Weights of a small GPT-style language model, trained from scratch on English Wikipedia.
Size: 10 layers, width 768, MLP 3072 GeGLU.
Architecture: RMSNorm before each block, no biases in attention or MLP.
MLP neurons of a small language model. Each row is named by its layer, matrix (gate and up: input weights) and neuron, and shows model dimensions 432-623. Each number is 128 + 24 x the weight over its row's rms, rounded and kept within 0 to 255. Numbers have three digits each. A neuron's up and down rows have the sign that makes its largest values positive.
After each neuron's rows, "fires on" lists the tokens most often at its 100 highest values on Wikipedia text that the model never trained on; "fires in" lists the words (lower case) most often at its 100 highest values on Wikipedia text that the model never trained on.

L2.gate2557:123118111124089068114194123143122133134130093112143138125140138137117126137123210135141117132154129110138126138103142142176125142088164107093146128128151162134133127131090121139140131131125123113077091158131105135175110112084126132109118104095109099142143088143123126140152141161149139153135133099158118121127112148101171170149122122133159124099135128146144142159084121104136113138133177113163159135170173162123121104145108151159175106148130140102147131120135144163120127130158122166109154108151121137117143115130093143065132158131110140092079150122116172119081089091140144136
L2.up2557:118145120120092080142115115153136148133119126125044130163139126152118074103092128121120125131120080113174127133147162150153128122110119154101111143146122117114176128135114161101137096136093145171117085072129138136107143150144107106094123098078121110095148147148142135101149138126118117123093148119140146202084109144133120132112139111149141146099105118123133152096087085121114120088134177126179147137073134132081165148133160142161145141153167134121158112083112109147166138114092145143129148154090117121144127100114089092091147110153165144061118161154147100091164089106123099149
fires on: " where", " which", " when", " that"
fires in: "where", "which", "when", "that"

L2.gate2323:134156150129128159120137151152143080149124074161137146173119072094123112158163160133129137140133128164144130128178125116119135138156089177166143157148121114156125114168101094137147153103097131081099190160132154133090139079111159120123142119167109162136136107167091124147145147143151075113064108098082155128155118126168136142147174125161137130093125088121118111154102094147164181119135133142127147151119139135117116181159110128095138142109112132131113137095178140124137141089156106100101124121141130166116138111118150141127124101146155091141100143136098146158086151138162092149
L2.up2323:113118144146136079123131139110143137149197177166144096081118135143152172114124118159127140083118131105120118107128118152124165121076140123122124129147113133145129180102144138129115095144142168141153164124111128182132127119136114137093122136130115130126133109106138138114120116117145118115153067147141175126074141201094111156112133161126121186115102158125183115135152165138109125134124106145178149163133168159137100094108146101112108122154140129132125135136090140144153086151162115143134134150135139118130134108112131125159085106107122168101108154082140101139103143115073105150
fires on: " to"
fires in: "to"

L2.gate2836:084115105116146113120130114117127133174127173152113102113145159118199080132109115158180152153125164146129103121149109130107104126103113124150116136177139151129174127096122115104105146122091158114138136140114155076099161145162150139111150148147150150166087147108174108124102140170134152092120131126139139124116123109104146113163068123111158173126126070131120143145134088113113170112102097136160160130190163159148074128095172138125156138174152100154149115122134121146123152161108156152158155128083141145110127110092166141102103160088131135118116131135132158088088136102137112120
L2.up2836:109128120086160157129099106163105123141097122131159103099150092131111111144117126151120116119082155095125082124117139113103136134136101101161130134155147103164108123093145094132125126098108120134161115113130141103153155112111136126110152162129148088105146117140129168123097112139121120142118115127137123133156137123149152149113160144125106147150151110109091163104125164186097117122125153125105192162107119115150116129107153124176126132127139143133136131128156110125139106123108110147104099122128182155126184140139145136185088151132159126119151128154118114127094113149153076094
fires on: " or", " not"
fires in: "or", "not", "without"

L2.gate1798:084153133078131156134136105118097113122125136120118165133125164081163105122115111157107130118138126131189112113123139135144126097144148157106146174137156179108116141136148087102103120119134127152143128102074138117134161125130107126106095108100141106138145106089094101129173107155163120164058089113133147130134116072111098157143089093095127124081128110179152093132152113100103165139125154129137078124174150133137110134146091138123139134109080110112131133111133126138089118123133149119083090157094110103163160119140108072103147096123140111141119118169154116159127163109123117124
L2.up1798:110117130125138149114117145113153151148194165116112114166131127164144113148130163126109122129083157151145124139127151139113179109122110146143112124123128112124068151140088113124125109099139149154123135147148119114134100135155100124120110112141125151166113113147153111092060163088110112144164113152113120147149128129076089144134094106153133075098135147173094094103154136100132141146084126108130113080076157117132156155127143167153123117116172097125138114119121148154167153117127144132116080119133089142166137179110142136192115157163119041105090143151105112143121177120114107125
fires on: " of", " de", " ibn", " von", " di"
fires in: "of", "de", "ibn", "von", "di"

L2.gate629:094121140144092140145131149108096154119117107147121093150145129117157118115133107145159145096138090073161108154159145110096135148128160143131075144095108139160119164132096127121111152101127113111090151087120190105131133131149103123100137136095093138153144167136159095179103147091192180124124091134114144126098096097081100091086131148137129102157146147141145131111144127148135087124149129127119159185129126136141124096090091139140152151189106122122125141161119141081127155110158157125118088144112103114121129102136131121119135142098140118090151154148133114125146113100138064131
L2.up629:154116145171118121125126123120150110110137052112110128138164147100148095108157112131190122104114132118159121130129142153141093146142115122162121122115095119153157115140122141136151091137136121128137140160125165101185107151116135117155112083138131096136120127155131147096131178071159165134179179172120113096121150148121080102101125159123127125120157120139118161166163167145144097128180158106125136152111143137132116128114113143129109136128145138123113128150166113137114112159166111115130134139125159128159134106135149145117132140112132164124121117102198105139161095131111120099
fires on: " of", " than", " or", " to"
fires in: "of", "than", "or", "to"

L2.gate2111:102110108123129120129135133133152105153102176129162131105126146101099163108140157117118127092154164132129078165173149120147095156134135120140128119111153094124132131156106107133145081156157158100102128142131128178138101169110100069162160156122141150105156096115116134084134118107108158138141152074132119134119119115122119103145134151109120106071147136117115187119110126130127116118151124125102100153155153104106182162156117130091144177125139173119146116112135134120137124142131092110102086119134141065168145070163169148129168121095131119117105087127102118124109124098209115109
L2.up2111:128151114132146153114132117125114095093120103131126120149148145086172075160168094133149113159119114088134121116169121148140130130131128190041145129091067165151115140163118147103159148117179141142136109116163153124062094118129164122125144194085107151142132230144083117144113169065174110126147131135127123115148139141116092103120083111119152105109138091123139090126148155129129131128123129125141122122112139108102172153115156132101136123175141107113198153119130138132118130089141133103145148137130118144140141109157121113162101076143138121138116126127140153154107134105155173128
fires on: " of", " from", " is", " was", " produced", " by"
fires in: "of", "from", "is", "was", "produced", "by"

L2.gate1364:118118138122162090132139133119152121112138084145152096117154096164120119130100161173103142188119144143156127124104156121146148101141109143143115131128133146142122109073113143099132092108148151091128160161107136127110158076105136133107113149141099138141177122140128138107128151115124097101143079103128154129128170143166160123089130142164104127144119113126157113141135169126126167130107124122130128132166140095161127098124139142158091134107121108099128153141110192116117099147132138096129130138138146107131133084122123096101124135136117099090098099104105061175124103104073164173
L2.up1364:148102111130104140138113122139111103121114146122124109115133118121112110117112150119124143132139115127125126120123119156134131107160135137102162143155111127107130152098118170100139120118143136158147201101094143130156154081108113124096172115131137088104130142110207104101072181113124095111120115135137117120162110105132095141172117155141085128137085139162209105169098137094091116126115109077135122129110128167069124096097122112131097140121139134111126145133101150116128111169071100133131125103098103127152120112135135131123103113152135119145129121080094151162124164132099117144
fires on: " to"
fires in: "to"

L2.gate1902:122120142134130134158154155109135120097088136150117124129132117145170117102129125128133144114077189127129178107124162146143117098123121114134171066109091097121120117124140166100130088137150125128115130124116133132115147148099140160151113168160121151124106153148129108151107169115101185130128122099137139170104119094132158128069149177145115114135145080153178141117109117117139137156160118145133153168102138165115109111094129133124100086115185135150125125143115142181120127140117119144116116145123086129097097125163135114150141148081168127138102152142168132128126111102138131151
L2.up1902:137099121114185110129112123184141126127157135097160141105119124175127144142129109095169140137144157111117122130074121129128113134152102144105135123150133085137162064137148139104146110093102151151152126152189129109124108158116101154124187099180103089057133128115104123132108120139080139120103105097080140164122149121098162056133158154154105110144116145114142120139150107143135183149147089152149168106153141120117096143123142088119104132149147100143088143127145079095132126116147113127154117105148154149129152084127143180146113121134102103147109148102128117115132113113160137109
fires on: " 2", "2"
fires in: "2"

L2.gate2764:157120105140125163138115161117109141099154110136102157128132093118121143102150116142111156169178163113122122134104142172165132133107109120174079150129134086109105119160148103113151092122128134147125154104115135076085114119141113116149143126133103130120174132136146122101133083101133141109139135155126115170123123152126127166093102153128124146114127108179154112116111170099141104100099120105142126101139139164110138155140121115106138116166126106097141097106138122109128112098120121066127153102112122111154151101135118131156160113139143095062093095127139107126113131143101119211
L2.up2764:101126148145145054092132143098146109136101129146103152123119153140124135164093109129167153144155118126163150160105145134148106118117140128103098143096142122153135164099077144097107156150141120131139153101114139170114163159121102097135089126138112100130112091134117130117082117130102087138154150147131164124129154167119168117116126112141125169156122169124134113074101121142146154119105132129152095121121086133117164126086117129106090139149108120091116071160187130112124130127153131140111106149139098106122093129128116096128131089119112098156087141076099106137126106130151095119
fires on: " of", " for", " on"
fires in: "of", "for", "on"

L2.gate757:089089159098134144100105124161115116099151132135180140154175143117127150145167149132138110107134136144157124130131135138148145136133104140113124137114139160098123106100173143115169163080119149143087124144138179127117105101119128154123142162127119139124158153145124136121128121122132110145133143140099120072180174115145114118148142151151136126125156108137128115155167154143162130163121120162133093091126131133126134148131164139130189129076089137152121129113117158110119073095103108129140112153161111153131072099118170156123119160138147119111122142101097111128089115161104138123
L2.up757:106111112113093131085121071134119134126171101122119171100144104138111098118111128147120115119108126114185101139144080080095151128135122101160169111188142144127135132163151137086126144100141153129130145167136135130117138108129158160113134149126209149124122128111143131122128111119138133095166146113125088129102109111167147139117117156121169148128165133134106169160145220093081124058143127121135114150137138118126127201117140153175116118148143130131134120165088170140109083135172141137160099125119122124142165150155162094108147123092148129122075107129143181116088129100143107106
fires on: " to", " joined", "ard", " into", "ip"
fires in: "to", "joined", "into", "sphedanolestes", "than"

L2.gate1741:080129104127164123160130102114107184169132145146151089114134108140133082079120125112139116134152116156128108112159143122133112124114140108133109136100181094120161096105049156123143134140143160073157100122110114141126097124071118143100116122190127084090139111149085138098153145132096191155162137126118121095105123122093168099133153123138097127145121114106117103080140126069097091156138113104125134173146103132165099128127097114121125121173133103138109127144167090157133154139160153151106129126122144164110129075145114128133142118162095121157137130114144142098148143126120111125
L2.up1741:090114120100058088104116088121148124147169154120145097130112113125125133100134157096156105150115130096088157077115140127145135116136106128134125150157156124113128130132105146135099100117138134153148151098135155147121128120087105142171166159143142128084117118133129152131124133135124152115126134101138108116129134155120078145099125096120152162170096147089166128098158128141116139114147123097116150153147085126158127110123138109097126119192128142095153121125124112129114130139147133135108099150136157094151138144159166143134149127183124090108134130102152132169146091110162174137
fires on: " in", " under", " within", " inside", " during", " into"
fires in: "in", "within", "under", "during", "inside", "into"

L2.gate2426:129143166124127102128138147169127095118114118140134121154087126136140147124132142173161113127120130172114127138129107106115122167176081140082093143153110144132173122156140162119082156129120134123160123109135152153176149157101173135113167127097125106124164126129161127115127144078126080095178154126148154144119136157111106122111134120077145109131123159116168092116074162115129110135146111112098087106118124136123148103114116105141131102096148094122143123083123140090107111140139077125135117161156138123153100162112090116099115136150103139097148153091170104157136140129108155144
L2.up2426:120112138114108118109105145136154125148138131118133123117107114070132138139111120106139119087143128129142093087117119122105113116180101143096133092112108137118147114118112137118136156108113134118117136109096078098148120138115153146091130124115135082120137143130098121132150123114127105133091132106102144117108146104109111118153153134105136098136105121108191128106070168115125129148128098084114088159126073141167137109156108100145089126121150103106099114123127104139114112126086156174063171088144118142109117143121114137105146160120105113141120136155167093148145103133095164129
fires on: " of", " in", " won"
fires in: "of", "in", "won"

L2.gate449:141081154124097113143094111122132099128162114083107120106148119211115132112107129127094110136174142096086173150133146130177144119116118112098155156096089119122140118146153126147134154147111131131106088137141144147102093175078123140163139119141125136128074126145164181113117139159171185112146166147143139129131123081151121165159131170134123149108138131128144176159139098132114128148120155132126148128149125142112094136097136090152141117176173126122142059138109135124086106108124101140135128137107114143114146143098127150144120119140145106143160103132146101133131124085128119115
L2.up449:149133166127127174138157134156167120137146063110142115113095111147100098103155131128111086096116155147107110124095122149124136145169130130131127136124111147089109151151121127121161124143158119165102109151149124154103101131136168143159155123117108144132098086121150096129123093131153148102113130143128118114163107105075087147137140125161098182174075122125161135097115105099135140106124141126151111132112070132125116097106158126115104104171106148175155136144088145127124168117141125147105137143127109128147131133107102181143126149109110140136140089137102130141114149110106124127
fires on: " to", " of", " on", " with", " end"
fires in: "to", "of", "on", "with", "end"

L2.gate2030:124119120142142126163121127154116142125153132152076133096122139100117085118111136099156179158125131127115110148119088133163131148091115156151127119140160129168135094064117096080105113147152135119159112162128132113162155158093134129158154108156177118141134146125113084115165113175119100187126102136101084146114137103113138132152125131136075107115118113109124148135106109162128151124121133139087143112155118131143123148086152121115133119159133103097160120135150146141155145092150085123079161080127105129099150120126122079093115104107097123152172120098147124098143162140119102157
L2.up2030:156072161114137105131151146144123141125116063162097087123122109118144128117129119134116178127077159108111077149154102097137118122112122121127120169136150145109096071131127120103083124157140122118127143149132133165136132134131073143152133137130146127150147127112145106130156121111131108134132115129091203160129127133089160121162156132082141105122131132104119127081159135156136172154075135134120127150112131146130100180132150109121170122126123153130152112148126120096156117158128109142112118157164123166121133134130126090104157082107112107122106154111175132120090133138132143177
fires on: " on", "On", " On"
fires in: "on"

L2.gate257:078135122138117110150133158142162117112162038102148147165128140170189130100114094159111132146173111148128129121135142086149102133109155114119153145161132142160141164140111152094072142125130129107147127150115132089128126159122114133150066162117119117158140152120124118159113128118155107125101147137116147132133130100127154128088090101161088139095126154126130159104147126099156112126105152101159140130131171175110133109150110117127133114148090157105161129091104078107138131129140118099150151136134139137149195115124114109135119171148089147134176119142127092132117121195152152113
L2.up257:099118079156115106127140101139112128094157125173115138146097137124168105111152069123191186117100209128096096103128105153146142116122141126116106117130165107140097123149092173075125154124129141130066111125118130137114113127152119118105118138112139103105138138099167112159116128086146129128136135129101154130124111087109122153143107140087141147086149166079120184158112165146191116111078111127157131097149169130108166168117158132110103116101057141122131098151115116142132113129115114078127141142137130089125165089105114162134135115090130116122120125136135101107093130176149128100
fires on: " of", " are", " were"
fires in: "of", "are", "were", "all"

L2.gate798:102139095090181078123141131124124089136125131165101120139084131128161172126187139119061168093133104136096099094146128140075087128132118134156105098098149100126144101119173124127125122108142137118126124115129128118162138082112127141115145147133151115138141142093109135124123104160162124161101146160143143173133146125145135140143078121082095137148114137072148134105133123095158134104106141173101153124086162123139132137144106128065131127120136114117131140083160121133130150091182128119145116132129133099099133170147125135133139148118099160132112103095144139157094125188074100077
L2.up798:101126162151127112164128117123185126159121093153111132115152135149059114091127146128108135148142161161128163133118145148199104143106156118095130097198161130120163132129152101157094121149117108148142095152119147104140103164132138149112096130157133104106124133098101104127145127148128155118108070135132147147158117114109116128143106135140136146139136141097172168145148091112108111135174053154111110135085104110113137110112143123138147121154126140124121098127135187137103146120073093121142084124112110106146095122118198097117120100115123110147153160130160114125117123152116151131
fires on: " both", " not", " either", " more", " between", " Both"
fires in: "both", "not", "either", "more", "between"

L2.gate2858:092111155123149130113157151116132106107124096145109153128162141168096101158165123128129125133149130103175133159178157147145115119102145158120169118122141181128098095144132144111132180116139127094123165111072146128086134147125135125082091113105116153166097088105147106150138127135115115156129139132151101149142125125143130147138137136150156136178161108125118161101096101160119177164107137156142125085131135094114078145164123135163108147092105121119110141145128116137130106137143134087108126086160151131112131122098123072151125159087098119113165107081135105140128135136140084169
L2.up2858:128100151115114135083146183139127116165124112174122150117130113134153134139174119151112145123123140104139084123076159122117124097160177115142142202167158162156103133166107158121110140107104110135121101145145151101116123111133129170171160112097071109148171097130120116135156110143133180135127104128126154133083121121122118125148147190118061141092074161137140125106129159115129163134126184123153108131094185141141141110126149135104160116157130137111108094138135148136114094132107115069113126111089131166123153113132124129134122140158141094133124112143111129172058140125093093089
fires on: " of", " for", " produce"
fires in: "of", "for", "produce"

L2.gate2190:119108128104075128103100123118120163126147085142156128136143080184103126158143122140156117168096084159139133160174150160173142095114123152126125134100117118093132144143148156099158134115098149112138151127140153114145125124157156125158123170166111134116120134106104105156162094129168171128150127092122109136174105164161153177147130107095113169119091163124099184183130174100082104123149124130079118136141140142136116122124136115113106116169128152119089097074149113094103119140151159109133105154158115113097140126096117140133137096158125086100157138118129148137137150118132101093
L2.up2190:095127104097088119126123151160110114073132092165168134143155135164137115144158113151146071142123115142127108154148138131187104145125100132139137126089110143119155136129134149084179136113108151098118149133113158121135120099112139135150099142166145164109120152122123158130140125106145154126119101142115119112170126131158153138097115108103111133151169118132125151228101139122085139103152113097092137138146114146143091115093157130120120135108162130129087091079135092143108134092136177118111108156179116111102124117116147152144132122155130117161159153137122133101118118137139155103
fires on: " while", " near", " between", " via", " so", " vs"
fires in: "while", "near", "between", "via", "so", "vs"

L2.gate702:156159096114144125119107106122147155095188152103118082145121122105120147162134131125141116133119117123105135127122132158099136069110094132147120147158106093133161135123099122094143100124152141111134118112102126151115101146107110094137110174107146102127107136127120161121090158124147140136099138109102139098092142127122156121160131143144125097069132129134172098139104148156150147153135134108124106113139125146122115122128127124160097101146122090117130072096165146096163108086092151104137128149100126114122162151139082120100116115104117135110151145118100151169116132127174147105
L2.up702:151126085140113139127100144120110166091124123154134078118148117088110104126120104133114108126129142118097132115188124119117123131141117131129141142118079138140128120133118159112158159112130111108129129098078115118113092114151122108106112167110137114092130124109170116159138123126089117142131091158134166139143133138116146129116137132079140137123135099101118101120152132125158113109133132088175117165075108129114142147154096147140139115138130145107101195129149136101050116152130110177122137138116136160113153157151101127088142118151125095097078160120122067136140097128177142163
fires on: " in"
fires in: "in"

L2.gate1261:089137128113116089100114073123187115147114115108132150157145123169136160137101126149131108130128148115145122155162117115126098111119156102185155157152097071115146090100127097156139151167120092165105123147139119139154140120143091111152109122113199099129147116180099132116135115097117124164093167138114120142137105110087164132089129143136129113124126149105072134139139119160165129174145127112155117142126146142144122111130125149151135109106144156086147113134140115137141143100163113115139110103145142080116174115121126136125128151110125140133117158145116099160122143123149120127
L2.up1261:139109123097176104149109101130146131135164142135102133142138107116144138086141120141145157126138129121149154160154112139123151151137128111194141121111117118104142093070104135155151151084085114137067126162053145180172140158139143128092100117121176106172145188157111142102147118131150112123122122123111103117140145149086137119117120171156105145148127118115107108095117130113082161102111103148141127108155128149126111110126110141139114161095141139149107136098150128130164150121165137084150128133107078152122136129093110148152098058117109139124131151130095131111074094100152102137
fires on: " of", " the", " late"
fires in: "of", "the", "late"

L2.gate2578:124146121099151141166174152124121128135167091119114153101104118111109135113159136142120144107141138101171134066104139142135112170122094114122150137121125196057116146144155161107186132111133122114170153120142106131120148090134107135134154106101098149120144134112132124154107168111151147131122130139128135103096196089127122102100121093157120141084138102111150119146131153116123102128134132135129139115116128127090122102113141106147152133110101146171155112100140147146111162156121093098126140125160104137107118131160075120115133105141136143149137137099086139121175140134142149181
L2.up2578:080136103105129142136176151133090131140163135112121118128121103140091118100138138133163125104129106130178134109139098115105141127109122149121145117161113165084126123111143137080126133096157129136150095129119085158144155112111091122145191091114118163131156099123091136137115153115153188165114169135134116103077148091082147122143095109145114151116146118138158122137155159101135123126159134100154128082116121130094158150121115105155150125170118157172176107115139190068164168077126113126171126128118117136098148122134087105136157104147114146140109135160084159111157123139134149097
fires on: " of", " to", " on", " upon", " from", " Despite"
fires in: "of", "to", "upon", "on", "despite", "from"

L2.gate915:131132119138143114133138074136156150134140110151122124078165139174140116135116157139109104083131123118149111143176169208124106134092166131121112154139094173129120102127131098088102132117142141130132115092154156090142128135122110151081146105115130168128150107117158061067120139119114118141111131118090112119088130163147138136088132147114117143098171107168125109123138110092134163166101127126111173100148126097131117127156112134120108110160151107133182111078127111117140124114127130123125150114166156104169146117146133110147124122106147093091118152122130156082138170108165106119
L2.up915:141127159110141126128098070118106119124149138153125129122133083113166129119148134147078106167085104159142129112169142122172111163169086125119158122084137140101143153142128100123157121129111151119111118116174098106169102113150139126058152120127132111093144156132127124117171132090112135117130106150123127141102139126110137148161112147144127112078141139153146101178127115107117124137147154136180146099160113106098098133110135155092130133112164128133120119150136153107145110115116118132110142068106104129145123144131156136152152136116156091124095127090089167100109126104154133147
fires on: " with", " by", " under", " of"
fires in: "with", "by", "under", "of"

L2.gate1457:169094150120105168106090131140087122101148122123121120174093111138176157157157110098140094123116128101166119127125140140119076132126117090143147093140165132128124118119105107138143175102130117151114126151113107137174117104135076135087130141164132087157160143131127126092127145091142152151154155159142129182121132105098161110090125104177168185138137157119150104108143140080140080190104092132157152121095144131153097126104111125128146130140148103139145129120157134126183111069161130169144126126122130093109188117122145094081114115105100089147082131126118143132151153124077098110
L2.up1457:135133093171134107118113126160137131132128116111129124166114108148104134146153112137108121137160126122158107133180104127136116133081126123118136111129124147127123069113071122171144113118152110149100115109123151121147100095109138101130113119159158086147152124124143180105131071139145127098092140187131130130149123139099153082128108150167151119110128169127109141110150129091169107155104129145148121171119161153143162105122129132146169130153090107182141134095139185130173159107197076142139127124121122161104099161113145138096111093157087082141097110154156145145199123116089118144
fires on: " between", " of"
fires in: "between", "of"

L2.gate2760:117098130115132116137128110110131149100165086122118138101143144126171144096183130120137124109090157146149108081080152125131135072186147114114110118090103129093111095127132126123165120082118123091174121129129127114112122165104144110125099136116099090113141121163078104119123138167156174123139129130161100170098122144115136167083095188130110119107135148113117131097185133112107128152176083095131096126124125112140128139126118075128105137179125132120155095127137124061112136137190146139113160120139111139098108102139143155079124128157152122160137121120155149137157151137118106148
L2.up2760:099157119104166090133114123098156120089100070110123135133117093091141124162109122142123106107114134066122113095126111129134131117086093095138113150159087141098067165128162107095121098073174168123126147165153125126113134081141081152141104074104138176116134105112137147149127151075126119142140140128133112118112114130128135132083140163166101137142105166078156134123117170156177076144124143155111120075127161125140103148135124160148118122123119156092108136126100137147142136139094178109155137129147154122065112110136134091102087145129139129148127159128098120110136180138135167138
fires on: " of", " from", " into", " by"
fires in: "of", "from", "into", "by"

L2.gate617:139146082093141136097152139117138166144097134106120115151176110117162118154108137101131073155110126174101131129134113133135119122100117111129139139186137145095152112116103145150165155144134125098097125133146087140130112105165113153112108105139121111122139158150129169112086152105128106130136118086143129124142109156134119119070132139106166090114094130144147150122097132066178104095142124097139109163138110120155130103098114101144133108172117138118104068151142122081107183103126163135120118137148146114181133136125108158095144136092137098197124122113143152101119135111109129139
L2.up617:083146149099136107085149121057157136143136134128153113119128116087190115150120148109122148131116124160069153158144148140117130143122101135122125091087143120101142135106116187162139118126123115081130126139129112133140099100117132113142156155115092153120110067147157121142077145125110157120118148097110112168088173179142064115144168121080119099133124077153177127130107141076140144116121084123142131094131129093093145090156100118138132096127131137126156126132114117075149098105143152133130114111123100145144143133171111114120140099126149113172100126070126092138123139110107113162
fires on: " in", " for", " performed", " with", " did", " during"
fires in: "in", "for", "performed", "with", "did", "during"

L2.gate2979:142140110153162119152078150154110107089122141126127118149147155087126120146125144121113139117079121129126118132153117130108131141142143136132164148155124093134129136127134112111112134091148085137136114133124140114129152110157115147165108144108120111130108123124091136127137091141174127126120148179128164136161115113154136163128159115147156122122096091162132124128128073138124111084135109144138103117135149182102120153120079110176153148148119098145095116073090114161079137120165141125121116141139128099122162098145135144133112115121161156099081107121141145141117095117130122167
L2.up2979:100166156115160146123156130155174151115131151076146138112129091120122121143131129128114140136139149155172115092164145144119095121159117152132116104146098106116092088146122114163132098143093129101122105111125161122157109106143143118154109161143160099140142145139100118122143073106157130125120127167142093121141137137124100113188107116113141169173075142106114147131120164143156152147131127087095159126091160123134150160124139101144130124158111127164136150095123163112079153108185093149100172115119155123123174130183122122149089160095088132109099124124103136120129129094140103142
fires on: " 9", "9", "es"
fires in: "9", "aldehydes"

L2.gate888:167103145154102129116151150133133133131110152124081113160143107120146131146142157109134123107152124119126177119146154129140079088138106127151118129105135116153104145176138119151139103115117113134114113140163149143130133149155152154136108129110113154158106129161091123144143121169160181130117108111158096136144133084204135113144139114123147105119110136079126125109135144142174137120181130118109096098143086108129122124186091153169128148129132094178135083110134111139152095174145131186105129126133098129121095175087129143104087125150098171127104125100123118145116121146114135187
L2.up888:176171139117128125133113147127105142162108133147098169157143120131085127128147172118093117138126134146115135084149114135130133109158166143169120145141140118152096153134143152150166128143154112093150142149155126096158164127152137108136119098109126123087067128135068115137114140105127135127149129159135140161126123104137157138091148099136101157122125097089121113108110128126169128140104131126114096124171148135098147151191097110171133141154151121138093117116151154162166084149072103124108113095183150164112088163139119083111084174141161152179147103125115084132133151156077123157
fires on: " Red", " American", " Van", "American", " Soviet", " Roman"
fires in: "american", "van", "red", "soviet", "roman", "double"

L2.gate3021:140129120136105113119081131141147130106095118131161123146127118089131144179146122113136130157100061163176046138124112132101120104139077117124143143166101124134107138137096158156124146146146107088080125112114153114133126066122104129147154102118143097104128163104174158114137113091130089127122074160125153092144114108138147099108144144136138162126124085206121160172126155127111130127137119119091105120144108115120120125099148104148131110114088130161100131149122141161099111095150132122109172157140131078122130126129124079123145136129135137157098113120110157100113160125161094120
L2.up3021:161107134095156105114119111157146154111094137145167111132104153139135132136166109147126128111137141110124144082144169127086110097178128118111126132130115125141072138128108107164140130117164133095115120106124165102135138084066126090165110132118092106134114164124183140114108136112106145099116102161132130124117106148095122095121127124126113129141131120162142146171154133137127140117122136129130101129128183125156118104122108118159130140150098141142133175123141166151142159133122149150135135156120164088084115123113126112145110151156121132181079102102165159124131104121138140067
fires on: " to", " than", " of", " from", " over", " as"
fires in: "to", "than", "of", "from", "over", "as"

L2.gate820:134138142084139133109160138132163167081121141061106136118174141128102047120100124137121136073130143130127109085135092082141096123170113127122150097114152106107126134118146148143115174126145137137147147124110133138126151131139139131117121102202118163094120136143133167120182149157094150137123151140162166143106146087104069099130104092126120125102141123155159143126157127095128115104150136152118124136159101153125126134115105107116170089117168147100150118137093155100086115123119102092114113126091106146107137134130112139109123135132114127160167099121125149147093167120164148134
L2.up820:117079113129156093113197164142175126113084120073106099122163142131099107115087123111076174095145156113134160110129160140116075154174109139122138131119133132121166105135145139165140143083156136138119130147134140133096142133111144127105173092138128149124141110091123154136127115134091155114130148132127130148136129106106111123148106116128122106117166156129152129118110141116145101138119152157088124138138119193117088126125128159128159125147184139104117137113119107088113146109138129107134120103117084158123099095144161116110123128118144130140132140094170168183141162140176170155
fires on: " 2", " continued", " second"
fires in: "2", "continued", "second"